MLP neurons of a small language model. Each row is named by its layer, matrix (up: input weights) and neuron, and shows model dimensions 64-191. Each number is 200 + 40 x the weight over its row's rms, rounded and kept within 0 to 999.
After each neuron's rows, "fires after" lists the tokens most often just before its 100 highest values on Wikipedia text that the model never trained on.

L5.up938,195,158,216,162,180,185,185,255,121,234,184,180,197,228,223,195,182,146,167,184,174,197,201,228,176,214,195,134,159,189,210,198,185,187,203,182,244,205,175,244,157,192,300,239,123,148,263,307,136,215,165,215,225,236,201,152,198,178,231,152,180,258,188,242,215,229,147,123,171,187,165,207,162,271,149,264,238,153,218,223,142,156,124,213,202,110,117,246,257,215,179,211,199,118,116,173,247,185,312,201,213,267,187,217,231,255,212,187,233,179,220,268,147,176,224,220,174,157,169,263,175,207,124,188,197,237,165,164
fires after: "|", ", "

L5.up1584,195,152,272,210,189,147,101,229,150,237,209,225,165,248,229,257,254,266,210,197,157,213,193,237,238,263,180,176,223,179,228,171,232,106,209,93,238,157,199,191,152,204,227,150,216,174,197,171,195,147,166,221,209,191,197,214,244,208,200,110,149,279,192,231,152,155,180,250,182,155,185,189,188,217,132,193,191,211,227,206,234,164,194,171,234,174,197,271,144,217,218,192,281,214,239,239,239,221,190,227,200,196,187,243,277,127,222,187,176,211,225,214,129,184,175,193,244,217,227,237,188,188,265,141,147,213,195,220
fires after: "the ", "-", "his ", "The "

L5.up663,154,147,194,244,247,268,189,265,101,204,195,240,209,180,224,170,263,155,184,269,209,211,177,113,84,254,173,157,187,238,143,217,169,128,241,211,222,232,169,187,220,230,197,194,148,180,173,185,206,274,97,162,178,227,169,186,177,191,224,187,207,215,192,196,207,165,249,218,172,206,192,168,194,189,199,155,186,169,210,195,178,171,183,184,159,157,195,230,249,214,164,149,102,222,165,252,169,265,222,200,213,264,207,248,174,178,155,252,198,169,178,210,213,178,172,138,251,186,228,237,193,242,201,227,173,190,213,177
fires after: "N", "D", "W", "G", "P", "A"

L5.up49,268,174,176,198,129,189,212,200,101,126,128,212,190,148,191,247,142,209,157,168,224,220,212,144,227,141,123,182,220,209,249,216,134,208,255,189,254,136,186,230,290,296,227,194,167,136,259,249,206,212,167,207,203,212,189,177,128,282,237,197,217,193,134,267,203,201,155,203,213,201,268,162,198,191,204,190,237,125,172,179,195,122,206,160,205,219,212,198,172,224,239,229,207,142,238,182,213,185,180,308,248,186,199,225,181,150,158,285,140,194,173,247,213,264,223,170,226,124,154,217,144,212,163,161,140,203,224,171
fires after: "M", "m", "L", "B", "C"

L7.up757,211,101,243,227,176,254,118,138,211,248,223,160,172,108,147,220,208,136,161,207,175,244,169,165,225,213,234,184,204,183,236,246,80,216,235,170,242,240,173,171,184,188,221,183,231,119,214,249,195,230,215,217,256,169,176,192,162,232,268,180,201,162,227,214,209,248,196,206,248,187,162,180,144,197,236,212,238,192,136,197,237,204,91,159,296,234,212,204,234,201,212,147,165,235,188,240,256,190,253,233,248,202,182,195,291,157,207,239,124,232,188,306,194,281,193,182,246,182,178,220,178,212,129,221,212,199,144,120
fires after: "| ", "\n", "-", "7 ", "201"

L5.up364,200,178,239,175,178,157,174,223,153,133,181,179,235,158,199,204,233,188,183,228,213,154,205,135,175,194,170,159,195,242,182,233,145,88,159,213,171,238,235,193,193,299,205,262,210,167,180,202,257,129,189,214,138,280,225,184,144,183,197,141,214,208,220,201,208,162,218,157,86,235,193,133,152,167,201,159,206,180,207,273,186,223,171,147,236,231,211,180,308,199,156,151,189,202,179,229,209,239,196,205,231,256,248,206,294,181,202,186,170,209,121,191,166,178,266,230,197,221,161,195,170,212,164,156,191,292,141,208
fires after: "|", ".", ")"

L7.up1933,174,151,210,198,220,162,188,206,177,143,90,256,232,212,269,133,262,201,169,219,219,213,162,228,178,221,206,166,237,163,184,199,102,197,213,159,196,234,185,229,209,248,104,256,154,197,276,250,209,206,195,171,171,255,188,253,235,226,200,133,214,275,207,229,251,192,195,228,157,154,146,152,228,247,200,185,142,110,204,155,283,202,311,243,155,161,140,236,169,166,163,192,250,150,200,183,304,170,175,199,188,214,165,170,238,136,184,242,193,173,178,181,217,169,209,180,217,195,159,170,200,295,156,176,203,236,183,269
fires after: "| ", "a ", "lost ", "in ", "–"

L7.up829,220,201,138,207,120,230,171,260,190,173,175,111,198,230,238,221,192,191,95,298,239,233,178,185,232,204,222,227,253,193,233,245,251,86,194,170,219,160,216,207,188,210,153,211,182,209,288,195,164,189,230,148,201,190,171,217,87,237,247,179,177,200,176,140,206,174,243,219,72,188,197,199,195,301,245,212,126,259,175,251,169,105,224,199,216,194,228,254,261,210,184,182,239,199,199,214,204,176,187,197,253,218,211,172,246,178,169,179,207,124,146,243,151,210,108,221,271,155,241,252,203,124,152,179,165,120,261,188
fires after: "U", "A", "N", "F", "S", "″"

L5.up1021,165,129,197,187,162,263,218,129,196,217,161,203,229,168,241,197,240,207,189,159,164,168,121,216,203,184,166,156,171,254,230,167,141,213,205,204,182,151,244,182,302,232,202,163,134,206,189,130,210,143,171,201,99,173,205,228,209,132,222,160,266,251,188,221,184,177,242,204,149,156,185,152,123,209,238,210,162,90,189,180,207,224,190,279,192,189,150,228,270,264,249,249,161,214,165,285,191,169,123,230,248,287,238,247,194,164,259,189,168,133,224,212,158,201,174,202,218,286,240,214,134,227,191,197,215,227,150,191
fires after: "| ", "|"

L5.up101,233,139,140,238,267,252,199,282,196,225,220,147,221,161,207,219,243,159,277,212,194,244,79,264,175,156,160,252,114,218,153,140,185,206,160,151,261,205,159,194,179,243,195,207,163,120,208,206,163,256,237,196,172,219,163,164,222,206,186,230,212,198,213,169,174,301,183,209,168,233,136,184,125,210,232,215,291,231,154,168,217,133,110,237,206,141,164,230,201,200,115,138,192,141,208,195,237,176,292,172,176,228,166,204,224,201,223,259,210,217,208,219,250,213,248,183,180,202,228,203,233,179,154,201,152,209,178,208
fires after: "| ", "\n\n"

L7.up927,257,82,222,271,180,248,189,93,164,251,184,167,214,187,218,254,188,158,158,131,198,277,170,240,183,258,150,143,206,239,177,198,191,261,194,178,287,245,213,136,195,244,153,240,146,180,187,214,231,234,246,138,183,132,172,197,221,230,234,175,207,217,211,203,196,242,270,232,177,280,199,231,185,139,263,257,223,259,195,201,199,201,162,208,139,187,171,198,222,152,216,226,213,189,200,159,282,205,182,225,217,205,197,201,187,169,228,305,164,205,166,202,292,212,131,229,226,199,200,224,247,222,166,200,278,244,254,190
fires after: "| ", "201", "200"

L5.up1473,213,145,210,182,204,252,185,227,163,162,196,251,180,199,174,112,264,164,205,157,144,257,167,233,222,161,183,167,177,213,147,236,171,154,211,162,241,215,169,208,207,205,247,177,170,152,165,280,113,169,200,221,231,206,238,136,176,260,238,121,209,282,160,221,183,212,185,240,161,193,179,147,218,213,195,193,224,190,204,123,194,226,252,198,200,207,210,195,189,156,179,162,151,101,172,199,167,250,228,170,181,170,136,236,224,212,183,202,210,214,186,138,141,239,182,156,200,204,202,201,195,258,182,207,213,231,190,144
fires after: "(", ", ", ": "

L5.up923,176,158,204,239,222,192,145,168,245,162,260,190,166,255,215,208,222,158,221,208,163,201,190,111,135,135,146,177,162,207,250,200,199,147,225,202,234,201,225,164,215,199,292,143,161,180,251,162,199,229,240,201,171,170,109,185,203,206,179,146,204,136,212,234,256,138,241,163,205,229,175,185,126,195,166,162,267,232,150,173,192,113,230,128,161,190,240,355,279,143,177,184,157,231,200,277,224,253,183,248,170,207,225,171,219,218,152,213,236,177,280,246,195,174,187,163,225,206,276,176,214,193,167,251,201,237,239,175
fires after: "T", "K", "t", "N", "H"

L5.up218,256,149,180,198,148,213,176,187,179,184,202,196,217,193,213,188,149,214,200,253,160,186,232,160,161,229,179,215,216,217,223,218,149,239,188,158,217,204,244,223,249,196,305,148,207,210,166,158,207,148,224,225,269,225,250,132,202,261,216,146,236,155,187,206,247,215,238,236,251,233,264,193,203,250,156,116,284,223,171,212,234,205,233,154,252,192,223,260,273,255,204,172,218,242,169,214,245,205,169,155,216,188,192,271,122,253,151,321,191,189,198,186,233,232,220,208,243,159,270,233,181,208,134,234,184,193,185,186
fires after: "C", "K", "I", "H", "O", "J"

L5.up986,211,178,264,206,231,266,222,230,248,206,195,178,153,154,200,196,279,172,250,129,143,217,189,229,181,237,154,221,160,278,195,162,98,165,168,199,129,203,226,255,219,232,180,195,209,164,176,231,222,168,165,171,135,205,198,191,130,227,233,202,305,187,208,177,214,142,141,230,156,225,241,204,220,188,271,180,237,217,212,183,243,190,151,193,163,214,218,177,249,216,159,214,194,181,181,203,172,166,212,217,336,255,229,226,250,180,186,188,227,76,273,226,230,131,266,145,225,160,210,273,117,257,172,223,216,227,245,118
fires after: "|", "—"

L5.up180,197,184,217,178,163,264,219,161,220,178,181,219,100,153,209,253,227,155,185,253,212,200,228,219,223,193,198,225,187,196,226,211,208,108,159,227,250,126,191,220,224,216,174,182,229,123,189,239,115,231,120,230,196,234,211,206,137,241,170,121,179,201,186,164,207,179,229,230,146,148,213,182,237,226,288,198,250,184,191,263,204,240,269,214,261,159,173,215,198,244,194,139,253,143,169,212,196,246,188,179,271,213,156,225,265,206,178,222,191,146,170,223,207,256,129,196,276,141,173,267,193,242,160,222,208,165,242,203
fires after: ".", "S", "United "

L5.up1478,179,139,177,207,199,265,220,263,178,147,236,174,126,150,252,229,143,229,206,274,300,148,236,229,214,134,178,208,127,174,210,252,218,139,184,205,148,188,178,176,184,236,239,141,174,246,112,252,249,220,234,151,302,208,198,198,215,224,234,198,197,191,232,281,146,156,244,197,221,227,196,161,220,116,260,237,244,217,244,259,159,162,133,222,227,221,111,188,181,237,194,236,172,165,193,180,180,201,208,208,153,168,211,216,180,249,173,242,192,195,227,201,157,279,164,188,195,191,157,254,162,155,157,171,185,166,228,256
fires after: ".", "Mc", "=="

L5.up1770,246,135,133,173,118,195,241,208,163,219,162,208,224,249,285,215,158,201,209,244,217,170,238,226,166,188,225,230,225,92,206,239,176,207,130,168,235,218,99,204,183,205,188,305,286,161,208,221,193,186,256,226,269,208,167,221,241,159,217,216,159,276,154,277,237,132,227,214,172,198,170,223,190,170,226,221,190,191,174,207,243,124,165,271,130,148,127,208,272,194,157,182,191,129,192,203,191,203,194,153,171,214,176,221,248,280,190,250,134,177,230,241,203,224,230,180,200,204,284,244,177,238,142,274,203,188,202,278
fires after: "\n\n", "–", "U"

L5.up605,219,97,171,186,263,189,195,247,242,194,179,193,177,190,198,177,216,192,164,169,191,187,181,250,188,135,259,172,195,155,106,190,148,107,202,236,245,164,155,205,218,216,232,154,178,170,191,212,198,232,168,184,213,241,212,210,153,174,188,166,195,226,165,243,207,160,221,249,198,227,226,134,210,291,215,171,236,183,168,241,197,233,236,218,177,224,169,175,210,124,199,171,137,146,170,244,206,169,227,229,199,242,211,197,236,186,206,186,295,171,152,169,156,159,229,203,185,211,219,214,245,226,223,142,160,208,202,172
fires after: "G", "g", "N", ", ", "I"

L5.up64,166,155,180,139,180,146,153,225,165,243,218,146,190,205,211,226,232,225,187,151,303,203,231,114,190,156,212,261,241,288,242,227,191,210,202,176,254,202,188,276,241,188,250,104,213,156,254,168,249,201,212,158,269,186,181,152,175,311,239,163,159,210,100,200,270,184,169,214,188,165,200,124,217,232,187,164,201,140,167,235,132,136,212,212,206,180,234,264,246,200,144,224,197,114,182,225,205,256,282,262,245,179,227,120,201,271,196,208,207,117,236,269,177,142,163,180,204,190,178,265,168,285,188,218,177,158,157,229
fires after: "M", "m", "N", "A"

L5.up1274,179,127,241,225,192,219,141,142,197,110,133,201,159,188,125,234,236,271,210,233,277,136,202,223,178,110,122,159,109,227,172,149,231,172,152,199,196,209,204,198,241,204,235,216,179,160,267,219,254,198,218,133,281,163,162,232,215,215,212,167,227,233,169,182,169,264,193,170,231,157,184,210,221,255,202,158,191,186,183,190,280,165,251,180,231,155,208,278,236,154,195,297,199,208,165,185,249,193,171,199,245,270,135,134,204,235,194,187,180,198,220,258,152,130,163,143,273,251,214,190,193,159,129,175,194,150,163,200
fires after: "a ", "his ", "its ", "their ", "her ", "had "

L5.up977,234,187,134,130,214,139,257,202,183,178,225,248,178,227,179,187,225,205,191,189,240,192,207,168,173,232,146,179,218,212,165,171,227,205,207,215,331,253,195,215,277,219,186,162,142,193,153,210,230,203,198,246,133,174,275,188,144,233,202,144,198,178,189,263,218,207,224,224,181,169,218,167,140,176,216,157,235,254,219,166,213,237,239,215,232,197,203,203,192,185,203,163,224,177,190,226,182,232,243,167,225,187,210,252,214,230,184,247,166,161,213,260,158,189,203,177,218,170,264,183,247,215,226,288,220,175,169,172
fires after: "F", "J", "S", "L", "B", "ex"

L5.up373,218,138,196,174,198,141,119,208,236,164,184,178,187,218,253,268,214,234,176,254,227,69,179,149,181,225,220,65,176,184,217,201,136,142,164,198,186,214,246,177,203,171,217,222,256,180,181,118,199,190,217,180,233,272,220,180,234,186,184,154,150,230,167,202,196,175,244,173,97,229,250,135,224,201,238,214,258,155,213,151,212,177,218,210,215,115,195,263,177,163,168,215,264,195,266,184,238,238,185,192,263,154,199,142,248,182,221,219,203,182,315,222,136,201,141,228,153,208,214,135,190,167,220,136,186,155,225,280
fires after: "his ", "s ", "its ", "-", "their "

L5.up5,237,157,194,151,300,215,183,166,175,159,153,194,232,146,214,231,202,327,205,179,183,301,198,238,237,195,173,178,202,234,240,199,210,236,156,193,210,198,188,216,191,254,264,166,193,137,254,207,156,151,182,259,170,186,193,234,271,197,216,176,185,264,226,197,185,226,180,169,226,212,247,163,197,271,218,184,219,200,242,244,174,144,185,216,166,163,126,280,255,246,231,149,242,158,241,196,258,188,206,187,200,192,158,187,187,150,254,273,162,191,213,216,186,208,269,217,202,228,224,219,190,229,203,184,203,204,192,195
fires after: "| ", "Se", "se", "She"

L7.up730,202,142,221,182,167,193,225,74,210,195,112,234,221,195,174,201,234,195,227,237,207,240,165,160,199,198,138,181,174,242,187,176,245,195,109,161,242,156,158,248,179,160,161,175,185,211,182,200,176,248,190,153,202,209,189,98,249,172,216,173,185,183,183,190,239,266,136,219,182,168,136,199,208,201,234,134,186,161,171,132,256,143,187,241,167,87,185,221,219,211,204,178,232,172,246,237,214,242,183,175,240,191,200,236,181,147,203,280,211,177,255,261,209,221,210,179,212,230,273,214,167,170,173,188,188,217,227,204
fires after: "\n\n"

L5.up178,198,156,207,243,254,213,121,181,252,217,232,201,175,154,198,199,209,176,220,201,202,187,271,231,216,152,218,205,255,236,195,228,201,175,195,225,235,122,236,215,164,212,169,167,189,189,207,276,247,170,237,239,208,140,262,265,203,304,247,246,242,226,154,187,179,184,251,210,171,177,181,86,204,290,183,209,191,178,123,159,135,258,188,194,193,185,196,297,197,211,141,196,212,198,169,252,278,188,240,179,272,238,170,226,215,199,260,209,152,198,185,243,226,114,178,157,241,215,196,217,207,217,231,143,138,209,173,218
fires after: "| ", "N", "M", "; "

L7.up23,279,182,228,153,140,198,138,185,158,231,161,151,148,189,244,207,227,179,227,235,201,150,233,229,236,239,215,192,178,240,224,212,146,174,184,254,228,176,233,267,183,222,242,201,180,152,83,214,143,220,171,167,177,218,227,176,202,175,247,185,171,175,189,192,198,253,179,210,209,178,231,180,137,280,240,199,185,175,199,171,167,219,261,250,159,194,279,229,241,200,221,182,213,102,183,248,196,243,197,194,251,256,293,260,208,217,248,214,206,220,221,213,176,208,198,248,270,194,200,215,179,247,194,200,219,185,126,186
fires after: ":", "."

L5.up1532,118,190,248,174,227,212,213,225,234,141,198,237,241,206,199,149,186,263,139,223,214,172,177,178,203,193,198,204,264,269,280,260,189,222,238,152,225,225,198,156,222,176,215,161,177,193,181,269,198,215,180,173,217,238,230,207,143,273,252,156,172,240,127,209,203,241,167,231,224,233,248,163,176,230,177,136,156,167,148,179,156,159,251,191,266,138,177,210,231,164,205,153,174,163,166,247,277,224,254,310,252,126,177,184,212,190,219,211,252,206,162,192,209,295,105,195,135,181,224,252,155,229,156,174,133,190,214,210
fires after: "M", "m", "O", "E", "ph", "pre"

L5.up898,209,154,232,165,177,277,132,174,196,187,142,177,198,127,324,129,243,207,186,214,247,207,156,197,199,185,158,259,166,220,212,253,163,232,187,192,209,161,159,211,202,209,225,214,199,245,165,228,258,161,166,205,222,224,197,162,152,195,229,206,121,167,160,219,154,223,249,207,198,223,137,226,161,211,215,231,253,179,96,158,256,243,174,233,246,189,215,242,213,246,224,184,203,184,118,152,260,206,225,169,248,216,245,188,170,164,159,186,194,234,235,177,171,177,123,186,245,201,234,261,225,223,150,186,206,236,184,169
fires after: "| ", "He ", "and ", "L", "N"

L5.up1515,213,195,197,204,171,192,192,188,191,211,230,240,111,157,198,169,196,191,239,181,177,191,207,165,177,173,175,185,234,200,108,198,188,143,213,230,199,261,203,173,213,238,214,145,175,218,231,226,230,222,204,175,171,124,264,174,195,190,245,177,194,177,223,182,165,142,174,235,199,220,173,165,160,259,216,153,207,95,141,238,212,271,183,207,161,44,103,249,225,148,208,155,190,106,179,172,234,206,227,232,218,223,205,147,208,164,208,145,238,232,187,223,250,170,172,179,198,192,175,133,214,224,169,205,172,151,193,167
fires after: "G", "g", "B", "H", "h"

L5.up212,260,213,183,167,266,172,205,188,228,211,159,278,175,201,259,246,254,194,199,244,187,177,92,146,249,223,94,182,248,227,230,174,170,189,181,229,186,263,208,293,332,273,243,170,194,165,219,234,220,141,193,115,148,282,244,194,197,213,213,192,180,200,190,199,186,114,247,151,119,229,184,193,230,240,175,182,198,152,192,174,202,207,214,190,190,176,220,185,286,170,118,222,225,184,112,228,208,182,261,193,252,164,201,148,157,204,222,249,181,220,191,175,206,186,198,205,253,170,186,240,182,277,164,193,206,232,246,191
fires after: "|", "\n\n", "agn", "B", "L"

L7.up477,196,212,248,288,219,171,178,260,186,281,195,201,234,127,201,133,218,155,159,203,161,181,189,116,159,214,114,232,158,205,188,191,196,85,175,191,213,181,236,186,266,191,170,222,227,184,211,265,185,144,145,232,206,147,190,170,184,215,166,211,199,204,164,198,207,227,148,208,155,235,237,113,209,229,177,209,212,166,230,225,202,202,176,65,201,180,209,272,282,196,113,175,215,196,158,210,274,201,175,234,213,230,266,175,300,105,201,191,271,221,283,173,229,198,222,209,166,197,199,258,217,219,147,268,157,202,186,226
fires after: "|", "==", ";"

L5.up172,239,153,130,189,177,201,207,218,202,155,169,197,214,202,247,191,187,172,189,233,235,172,203,164,127,279,199,183,230,166,129,153,171,213,214,188,260,184,201,278,194,224,177,159,121,194,198,204,284,216,183,124,233,207,203,153,236,218,266,128,232,231,162,235,238,144,224,225,226,230,244,232,204,270,137,193,123,131,189,204,216,202,223,159,181,192,208,258,175,194,184,303,195,178,234,160,167,227,227,263,209,212,191,228,193,221,174,157,317,142,194,170,225,162,218,206,138,185,224,195,215,239,162,214,130,145,158,114
fires after: "G", "J", "Z", "g", "qu"

L5.up1828,166,229,173,206,225,206,189,157,168,187,187,221,172,236,251,193,207,181,248,266,249,173,188,187,236,222,173,145,206,153,247,245,200,156,190,209,275,199,224,220,184,164,227,199,290,201,203,215,267,260,179,196,209,181,227,221,210,215,166,206,221,212,205,246,175,246,177,173,208,217,244,120,166,225,264,184,239,158,188,211,133,169,212,226,258,158,181,233,161,203,235,242,224,169,189,201,226,264,239,149,246,235,193,236,225,237,216,161,182,186,146,224,158,216,166,148,244,186,221,212,118,226,226,98,216,251,185,186
fires after: ".", "pl", "f", "F", "Pl"

L5.up1318,218,140,195,172,222,194,151,183,197,181,237,162,157,137,224,211,285,221,225,239,218,227,239,227,179,208,193,268,130,159,188,152,193,168,197,181,247,226,153,199,261,166,207,209,231,155,214,217,143,136,194,269,214,251,179,180,257,223,172,208,225,247,115,179,274,125,179,129,231,218,267,120,188,318,145,187,192,241,200,206,231,217,140,198,165,135,199,258,194,155,177,137,168,142,213,184,274,213,204,266,222,158,195,227,249,138,253,180,223,172,143,241,190,138,210,232,195,196,173,244,215,262,202,181,225,264,205,188
fires after: "0", "'", "United ", ", "

L5.up279,246,158,242,138,285,217,164,185,190,258,210,152,222,176,159,170,214,113,206,201,208,245,209,202,234,193,224,157,212,156,223,255,204,271,201,174,183,125,141,139,164,182,247,179,265,167,207,235,223,176,137,182,175,221,224,165,237,168,156,117,151,171,240,265,171,114,243,185,191,196,215,142,203,267,179,210,156,221,216,233,172,153,174,256,226,186,209,236,318,215,180,162,173,106,143,294,199,173,235,225,165,151,191,201,212,142,153,233,161,155,213,223,205,182,190,271,209,151,298,240,172,190,191,264,194,170,151,220
fires after: "U", "T", "A", "N", "Z", "H"

L5.up1161,273,140,189,165,219,216,176,267,198,231,178,216,137,205,283,217,175,233,229,266,203,243,179,206,219,226,134,185,177,217,187,198,212,224,203,125,210,227,189,251,276,233,167,176,202,170,243,262,139,176,224,202,249,214,190,214,192,204,119,206,228,214,125,277,157,255,262,246,157,164,241,200,83,204,218,132,247,201,236,192,208,212,179,176,266,204,233,183,239,181,159,186,204,138,147,268,180,192,241,104,151,304,81,170,214,202,237,196,214,213,219,212,215,121,204,153,253,117,274,278,201,199,178,270,168,275,236,189
fires after: "| ", "No"

L5.up860,206,195,155,161,172,282,197,251,196,190,227,202,168,185,234,245,256,181,155,194,211,285,172,241,179,201,153,233,140,128,226,266,105,191,173,224,213,193,178,244,179,145,354,179,159,191,156,167,162,239,137,263,227,128,214,185,290,222,232,161,190,274,115,230,164,281,244,184,174,179,233,196,227,209,173,202,222,198,174,203,216,158,175,183,218,247,200,276,198,214,214,267,212,176,258,208,191,185,270,225,156,250,227,208,238,247,229,185,196,179,173,273,152,168,156,180,204,246,253,234,205,247,165,163,194,157,219,185
fires after: ".", "(", "|", ").", ", "

L5.up1625,228,184,213,96,235,252,210,204,262,185,221,192,167,148,269,188,220,185,165,195,204,221,215,187,238,134,201,293,201,219,175,199,191,236,117,176,261,193,161,231,227,233,235,216,220,183,256,273,255,292,210,228,306,209,241,134,226,131,186,129,167,242,132,267,244,235,167,225,191,207,192,146,209,307,159,181,224,213,248,217,224,186,189,299,195,280,146,202,190,211,171,243,213,173,228,200,302,205,201,170,200,186,219,167,207,160,176,164,206,233,247,206,223,249,236,208,170,199,255,245,142,182,186,174,161,172,201,218
fires after: "\n", ".", "- ", "\n\n"

L5.up1301,294,150,191,189,197,209,233,156,238,219,205,164,154,228,236,184,222,204,233,177,226,201,208,108,99,223,166,195,149,279,185,163,188,155,244,254,280,237,265,142,259,155,225,172,211,156,199,166,269,215,164,170,265,227,209,211,189,204,180,155,199,226,172,228,189,231,213,277,193,169,191,225,194,176,212,116,227,199,159,127,222,209,276,131,220,193,122,237,310,200,160,209,157,206,136,185,215,226,217,176,223,213,148,217,199,190,167,180,178,187,223,255,238,197,146,103,192,229,197,288,121,170,153,185,148,196,202,194
fires after: "G", "L", "g", "l", "r", "F"

L5.up155,166,164,209,219,191,214,216,263,167,190,196,170,132,241,260,230,222,189,180,194,199,170,178,194,154,256,189,183,163,134,202,171,220,170,196,230,211,194,200,262,253,210,127,142,168,234,243,246,202,220,206,152,193,258,203,155,160,194,236,100,151,190,154,270,226,186,232,195,216,136,222,204,223,201,253,130,223,246,164,120,215,216,198,189,154,218,190,271,196,168,159,200,234,178,131,239,222,181,257,206,210,199,178,204,241,223,260,217,178,273,212,193,191,232,171,134,266,182,176,275,149,223,191,208,188,187,195,202
fires after: "B", "L", "G", "X", "M", "K"

L5.up1183,230,200,141,213,153,192,163,216,220,221,235,232,157,124,204,158,180,219,241,234,266,153,205,244,205,112,167,216,163,277,181,282,141,201,157,166,227,224,146,191,216,161,287,245,200,179,186,198,247,139,242,185,195,191,159,231,211,192,176,189,232,201,185,186,210,231,163,228,187,198,169,148,194,238,142,176,243,198,149,207,186,259,260,182,207,146,183,241,226,165,213,223,198,171,204,145,179,257,220,236,183,156,195,207,189,134,234,176,187,224,210,193,228,148,137,234,160,203,209,230,196,234,193,255,210,203,148,214
fires after: "to ", ", ", "was ", "and "

L5.up1246,271,182,250,194,182,153,181,237,254,228,174,152,208,213,181,170,192,171,214,205,219,159,175,169,167,140,175,164,182,180,257,194,198,190,161,179,280,189,188,157,252,195,205,189,127,144,167,245,224,205,238,169,236,174,226,143,143,215,150,126,137,223,186,157,153,225,219,216,188,230,231,191,144,252,154,159,250,238,149,168,197,260,107,219,196,96,198,243,106,207,260,208,175,197,221,200,166,188,172,212,233,172,239,231,154,164,213,239,223,185,181,183,193,150,180,187,217,177,203,220,160,227,227,162,186,205,147,264
fires after: "–", "January ", "to ", "and "

L5.up861,208,177,188,159,189,195,144,204,205,281,196,153,158,116,229,174,246,205,190,246,148,211,209,209,199,165,188,78,237,213,222,148,115,169,218,187,182,219,190,157,188,165,163,204,243,204,202,211,148,190,198,181,126,142,201,247,236,227,130,185,201,243,222,181,274,216,259,187,120,194,212,149,228,232,155,147,233,146,236,284,186,227,183,280,195,215,227,261,178,155,173,261,267,191,136,140,247,251,189,171,177,148,172,148,131,209,165,154,124,211,225,250,173,267,152,206,187,240,205,217,168,217,218,192,177,145,179,270
fires after: "s ", "his ", "their ", "its "

L5.up1615,241,102,150,201,223,186,230,247,223,204,174,185,197,221,231,184,230,218,211,255,214,230,193,193,174,181,179,243,234,168,203,208,181,157,207,155,169,238,155,214,241,172,231,171,215,191,282,220,151,248,187,203,190,192,163,221,238,201,194,150,159,172,178,218,231,215,218,252,211,150,185,176,209,274,193,180,222,225,241,240,208,188,253,168,175,87,206,299,285,214,211,185,164,211,163,224,215,240,236,246,221,106,151,224,199,176,191,212,132,222,201,225,215,172,211,207,206,182,207,227,223,196,111,226,256,212,238,255
fires after: "J", "H", "N", "K", "Y", "Z"

L5.up927,144,96,225,150,238,227,258,211,215,137,192,185,153,206,305,217,215,194,222,210,239,160,186,196,190,276,131,190,201,193,213,217,198,201,238,151,252,210,178,192,312,223,234,155,243,206,240,181,240,192,206,158,185,120,276,201,280,194,210,235,254,128,193,227,216,234,212,232,159,249,164,185,218,186,221,164,255,170,134,122,128,280,213,178,262,204,126,223,183,166,232,190,172,200,126,212,203,182,216,211,178,263,153,237,166,126,210,192,159,175,246,167,215,226,218,171,277,116,219,283,169,278,138,264,103,187,212,141
fires after: "B", "F", "L", "| ", "; "

L5.up425,205,197,267,182,228,200,155,283,132,202,234,215,182,238,178,254,226,185,197,145,212,178,194,177,152,222,209,238,200,168,147,183,122,126,205,187,194,236,164,200,220,148,241,192,172,146,208,216,213,206,128,185,201,200,229,212,157,283,245,140,243,235,146,195,229,192,223,179,192,218,280,180,212,278,141,218,157,186,144,261,119,169,233,236,138,185,176,251,237,247,188,162,248,220,189,205,192,243,195,198,168,235,279,151,237,220,150,213,284,224,198,227,198,190,230,103,133,227,161,209,197,167,166,151,204,147,236,116
fires after: "M", ", ", "I", "m", "N"